Weights of a small GPT-style language model, trained from scratch on English Wikipedia: 516M tokens.
MLP neurons of a small language model. Each row is named by its layer, matrix (gate and up: input weights; down: output weights) and neuron, and shows model dimensions 128-255. Each number is 500 + 50 x the weight over its row's rms, rounded and kept within 0 to 999. Numbers have three digits each. A neuron's up and down rows have the sign that makes its largest values positive.
After each neuron's rows, "fires after" lists the tokens most often just before its 100 highest values on Wikipedia text that the model never trained on; "fires in" lists the words (lower case) most often at its 100 highest values on Wikipedia text that the model never trained on. A number after a token or word is its count.

L4.gate976:479456441487487570485490488531489358479492509449536467440560504497533569480433597443538523464526512507508583532488497493467504500491498488468517481545505561431572482554475368512437551499431466550447567473513404532570497474539537542539401466438512534542532566470546621502439505450471531552466521515411509560534455542480498548515502423550501449448513504478487555446521462492530511546483
L4.up976:521576446498478470484517522448582506450450500544482465500546565566474449529466500569535428600545513487524513447394487540449519514523424567546503518590589465449485562513516435507500482526484455351477487523499538489395502454526487649450432481557560480522465568535534416467487491541404569559525496513474549486437518482528533565568506471428497535461496511495510423575499555553516570447531
L4.down976:470456541544516460532482566511601509480479525546495442484545550507572568542501592544581517458480488594482546467534555577548453610535451529435495526566529600414602521512456458407450474468475446464481530503565486519502459539551546546514494463365558506498582525413518468461401523504517544477585516481464414428551480503428537487430418508459473493388485470443531514409512494379427438519438
fires after: " R" 23, "est" 13, "re" 12, " r" 9, "l" 6, "ound" 6
fires in: "festival" 14, "railroad" 14, "rival" 7, "montreal" 6, "foundation" 6, "railway" 5

L9.gate404:491517515461540533539447465524478498535520482538445491470367476514552499445501365450493528497508472493441470492538441447496555461491481506504506587535493524433586509498486449607414458503538532529622444394478482560540446501575610522500476491525513384535489530513410521442539493439429546461536387480455546502454564536545461493569477553525483490393429404487505470490458509476487508463583
L9.up404:448487531505444485536534438506496453496515500627463526462515423439466436475617488459443463485577416537590533449536493585480535465476522520466519436532502590572523468493638484490429500504444555514529521487475537478540539506489554466596416602382544442530492511539477449448519497547493531466502491443547514588505522512587464416511522482490594601570467556555526573517547464462424586547607
L9.down404:586451436570545458515483472499556520532542569475529459523540490532501555502474582537618493590523523525569560430504502445467472491608511512468504507423532584558625523536470532478519438523451539447549548536497462533503452518515523465464457505556538553465485504514516449484446450480451404534457511527587499487380430569530540465488533408419525488521508531573497515546547450450508553464504
fires after: "," 35, "." 20, " where" 12, " when" 5, "9" 5
fires in: "she" 39, "he" 38, "it" 7

L4.gate677:598506532494537415555546576484457473465523440497433551459431466602519544474514413539501571462493474489458463540533432444425446456465570538531463516401605355499539449451500488525560515482434473595495505515520571558521536592535568543605454614454510538522560543536497397425437490530536553512437539493507522439470530477601490526565502463559456492513455509543509519487523603387549563551500
L4.up677:421478472471539537563609559452535455431477450554466569423462573472543399465467525493466565404511509451409519524451551488550515543507493499554530559470471425421484487448436479506491484511486511483567456540511591536436564524487504459504519533413537489544447543488479444536494591519438487571509457505551482561560578487435463480476536518569486517481539586440339555457602563539522501530486
L4.down677:502518462472485543514559451550506470471586515561369471494534500437460504488509481495456499475502497532394513505554435486477513620465437456516557648528520553529435435436474564486490501514482502473520493527519506536510486476498460370414498480456513496500454477485484506471596469561477362386482450576487409501474613591464508566486472530350558532514476376521501490500494523541583487494525
fires after: "." 47, " W" 11, "H" 11, "W" 5, " Th" 5
fires in: "she" 29, "he" 27, "as" 9, "when" 8, "that" 5, "while" 4

L5.gate177:489591541520517565533421423515417578515506545666461531472467488513492425516462479550547471480529469500530499501574448531576527483465536583461564525540462447512440419494520497494516488403521614482508570584603537477515526451573575531536465436437481535622518544534457476428448588542595472441471502524551517467524505505566554537434333387427482462475529509489499542472528517503571496592487
L5.up177:477503415536479524509496534536414480511420553599580420411489528544542462556589539563529550449481440567481474564501619535556540463591485452518459364624482507608487465549476519530477529463513481482493452548583535531492500501433477540425500484513505527592455482496439546505424460489394383449519483507491572434524427491442476488538550543465500505574526538487494441533434416481479600510523
L5.down177:470549489458408559531491509484519504504458511548475505460575553503469523513488507557637413479436529466583527569454638467467543432499484529505488446544464463588538493445504543530527470522447485550516473547539480521522479591418437526454519449477602514605522472562513504554516444564477377490501460501534543490445521569466509553532475546516526551486486652513527474518446514453469601559585
fires after: " \"" 21, " was" 8, " v" 7, " on" 7, " V" 6, " in" 5
fires in: "the" 52, "van" 11, "a" 4

L4.gate717:538584475469503516512386455489481503566498505569459592443496498471533464547449536487511471510514544573585463482585516454518585449489534543495624553526460452588436487449507564428506503504470466505488483415570473447415533523506494458534397541462449570544580543510514541481448501588486488477525408489488523543511517503525530553471456518404559432417530455512546466423501552487641524552516
L4.up717:529502447493565540462478530448475534446431508611428536502484423455454510479544527435570473425479386609463499495550465484466460495600452463596530405524605494531453495562534415466417493417484517492492577436483481457502567533443456512546439578517579498485480423470519462562490421640498531516469481497510484615457468484520576488523489539429573418439419562504558517525481451465483544432586
L4.down717:504546439405441506551509445505477462490509473527563532489532543404463532455455505492508568460553459506616409528508488483557489403530497427560619414502581562456519417464584460577453563422485479524587559558570433377603488511508500538456569575533584474481444516538499476584494425443459544485463496553509469489521466486531517494482488538474490490563495640462528507545546480547515452545486
fires after: " o" 19, " the" 10, "oc" 9, "istor" 8, " a" 6, " med" 5
fires in: "new" 26, "social" 9, "old" 7, "our" 7, "older" 6, "historical" 6

L4.gate1109:520389516464522471453521507440452494471469491508495586424487541523533588570431538485515435449484503407530475477525526474504477459534462475485485470528416502549557476470503553529561529536542464461542544392593475479411437543555451524552492489467502529436540484491470574599511476465570550481477455488557519401460582624551483562504544563510487451553541443465523575577572489605535545478508
L4.up1109:464473492587438479481529536454647532524448557528438476474478424507495547549512544396452465539556498526597492547522496519544458533459547500502465522445566572514500583449489441535545453519533496479576446486476447447508525535588514516517580524514488509554500512482541512417533560501554487465406404536495527506511478573544379512506453487418431476525557453581563571477518554441521497482524
L4.down1109:505519514541439466510536470472536506473556653502523430454469547515460465515485452466413467517475485529480451497525379435545546473473553438385517406412583478549542483576409454499455513498566542484501497541493458498519519494532503488530501517415517513454442550557448504434436488434548593410468499499464474472501497399658494503573522602473457472544526551512517425433421481492578473531563
fires after: "fess" 26, "uc" 11, "og" 10, "ro" 9, " bro" 9, " rec" 9
fires in: "professional" 16, "education" 10, "recognized" 10, "recognition" 7, "railroad" 7, "professor" 5

L4.gate1160:545598480548463592493447534472547527490534479488473464475514496467547488465490516576450416515556580493571448503515416576485442510517551501525522488501459469523606493482449516499533446516605417543512505477494504537517482514508587526597457474493490425620451441459500431546501592498471549427371505422500525448556432530493402505504479422603525452461517446490452538528470534479589560513515
L4.up1160:467502598382502525502496482479578528494443571526477393526479511543495558479493536571555475578502536662511513491377454490629463524439520504433507509533479537477455464503495392348501456498462475490462466496540503550435488460553503475500520562457551519454477538563495476511509622475577468485502547488490425559463406479525569589490480473582482467503483476496429505536567454452461435445484
L4.down1160:580482437494512502574486576519642529577533529529583507485503514423460535478470522574521510472511584413486555501460614513425390468391534563480536613424450520483553479519438441411503485441501478448537486442430454525520467539515569551469589570622526486499471537492548478525578550428455424533451496554507506561520409482525562471519460451485486507416447584527542557526495484555502575526480
fires after: " R" 33, " ra" 31, " bro" 10, " w" 5
fires in: "railway" 28, "railroad" 28, "wide" 5, "major" 4

L5.gate934:564474544470470474335504488570451356538532518580477510504415531415452480475457514534421461477449525464497497521560484469486523344526486469487586596482474449465478506540494468503479489550518502560484601459549515514471516506564476481529587536498510502438602442461447517576442585517448491455479581551565510522559553497555490568565425515414496454448435495466513415530447427430557553426434
L5.up934:492452558532522451490520438540425490504585576602563507571473521429526398514468513558463575484453514443491556543574561496496431464526472492424416519476468568521473488531568528594516497514482541496500474467517586575521452467572514528480454404491529347544469526386573472511567562579478559445474562473482480434416432623370487452503506498491515509505486561480488564539493504405453460494540
L5.down934:457471567569437559613529391484491521461439507543614472470431556352436549514426467463506499394518522472439494559520585463528535391439430577538524536435489489547562625525458542567399463458513585465497470593477565512536477454478511490486564458441558395523473474493492468508488531503524536500510423549467485493507523577502494538523501471513399515493454679506462490526498523466457513476546
fires after: "." 45, "," 18, "I" 7, " Th" 5, " and" 5, ")," 4
fires in: "it" 57, "which" 21, "then" 6, "that" 5

L4.gate1299:533504415407511480476416548488431552437549512548463550439436547481508515364524378532551591547445414517507536588517520536498506503548473464498464566585482480437457453556479424446528509476409542517550538529554525527524490601515537469510469569469533516529513432513404515469558445521550556543467473450530509475485510530535538416457469522509480628506555474565517535562576459609580514537523
L4.up1299:516566571572500517573450482486442467570648475524457477467575564449456376469489528423452453564499538643477533520545539544501607482606458557529529505426452490424524510506450434460476458455535470527509492534473469493400516539457575556533471496452596566529485572423483422480420528572520478574611467558497411513498551482535500504518539568424547434466533474469543448499426460497590583551545
L4.down1299:603512542415517558490495627456417522481537527527539411544534486460544524499544458498444513427570502580501511548457464546482501411529563482532528504455465657552511525506485459479444479525481514490563493595507481456540571582488546421472526517467523417477540546554450499490513408632463449452360436505491514507586486509412502469499535547571466482530457566517445506498545484474597483469505
fires after: " e" 20, " in" 11, " In" 10, " E" 9, " pop" 5, "In" 5
fires in: "its" 12, "every" 10, "each" 10, "his" 7, "international" 7, "final" 7

L4.gate467:538565454512485451436427390451465453437511422578518546556547525410521494485519538471490399525480456495503440570469443404536547488465567534448488510482414550494550516534538512510501493540504472527452581447458473540501504513556497481542547452595546488589504579504595536506384510516506512542553567501476538431478557461548523535445518356486602455564383527500460406544539503510467506466531
L4.up467:444497403540445511441484523501447477504423489514460507385501503505518492503503544493503541412534442606503497545486457515409509472491546459545403495507487493549430550488580513593581525559573471482430591494531487537462539514574406508419483537533524477505561489502454532578488464444484502546488548455560558494412431427461557531564476509471507531499586545558419483482576490534393366496519
L4.down467:560486484474525449376531556469503465489521529414575544551481539520440566463525448501461498514321464428560572454510480504461503504539542494519502592483494567421456592503479646504559483589437471513518453490518503498435585525467547532409543474574513458447401393499534509424513524558627425470388496527544455572451528555536613556410460502598447616564549462548509486501524504488569500558531
fires after: "fer" 11, "al" 11, " through" 10, " with" 9, "amil" 8, "epend" 6
fires in: "different" 11, "throughout" 11, "half" 9, "without" 8, "independent" 6, "both" 5

L13.gate497:446498613541608617548500491436502574522552439447401473486564559519506461413502552520445469501526526467515436531528448580459465556492475603521481539516502374512438611395531511429528488425556392474499490566516523529456528564515564483640409476446470469550543402451526419481532486497478572598394483491534533479487509501542383499467547448481578527546475435431447438498422472469540480507468
L13.up497:526531459574513492477509543528512489456490559509487532432374601468445403502556445462497480509530518532543488381548563501465459462473557474453512437565495498490488444473499439556528480538536510532494609424519472510420502447483565392506506581404531429511516446626481557578441493446484528400479472517584544530551563467508562492511529514464388480480551464470479561475424518518483541472577
L13.down497:503446449510608575515484547607517456551582514527527521461479520589557517474444466512502560462499555427525530457494542501460487539501520549519558490465566523524444607531527580464529512499486553454455402382493493466515481562478470447503505485501443495484454509620577474438520519583454435477504537496607537470438478515443565477560564654440445574513536400483562430543506524433440496585566
fires after: " R" 25, " ra" 8, " F" 5, "al" 4, "T" 4, " T" 4
fires in: "railroad" 17, "airport" 12, "railway" 12, "film" 5, "air" 4, "transportation" 4

L5.gate726:594582561423508500525513445490617512475485472538541442499515507430483472476445494487588438489498606480536526614536482496535529532482491423393461477499469459505502522499532468602473526566494515570494493535527499549462482577514577568534406528564487493581478500476465442492518567535435553439482496580537423426482587546436483479541484503545506499549563442506632508459479502465510550620531
L5.up726:476563483528402571388460506459492484484456425512491500460445435542374531492520457518457403527445468518442508533515557505527539492458475491450505590492522507522588489440632563624522493586552519505534512594584553510475594532462598501525445569475591574509571547534574501566518489499499617453554505525476596508510587574495535456558532405528516578491493476630536504494582592455548472499456
L5.down726:564570552529515462506517542434571457544441540637417592461506508420351522428482476511420434550509502385510555542430556492361542567535495392442516491500515520550483529454575560520543581556522561534561439530562541507451529467472559435482488476547541493404514541449423459560537511545577524505490569563496476479446551491531539470548483480490534598534500533537468453497578504491454469503514
fires after: " F" 17, " b" 12, " start" 7, " (" 7, "F" 5, " l" 5
fires in: "born" 12, "foundation" 10, "started" 10, "began" 7, "from" 7, "founded" 6

L4.gate179:535546483449481538438472515513621527535580536485513468500482415543456560493557509561586461531519403394504487554538470417491589397456486538535538569396509436496526526415468571454467406402471513493501455442491618594497551515604494520448493589525536456536601446557538416501460500550446540422437487537564454512511482442436522519483484508462426511453449474476499524525575355521548494465475
L4.up179:497556512475495532409433499543546457556469433509495554464446598534449465453444483503527515521488524476489479595441413445619488495501486495553549454538426456464504487504478560512492473476471491524455548532534561428481464528461533540569452486498492560502546456557520474496587405458523467462453448473472456459585641558452501556399442466512497510555507487551506474505508442531515559494465
L4.down179:532484465512459522426498398504483517549483576451482544502423533540468477361511443529477553503480526427513470565490468452506493526466442470520450573583483538507472469506466496491476615540503505500464520528494474491432467511496502536453525505523404523469464464580567434438461577533453433400493475511505479495448504522421586512388535349584521434463501445397528523522456398578465501498545
fires after: " n" 19, " T" 12, " v" 12, "ill" 11, " N" 7, "c" 5
fires in: "village" 24, "northern" 13, "now" 8, "townsville" 7, "north" 7, "township" 6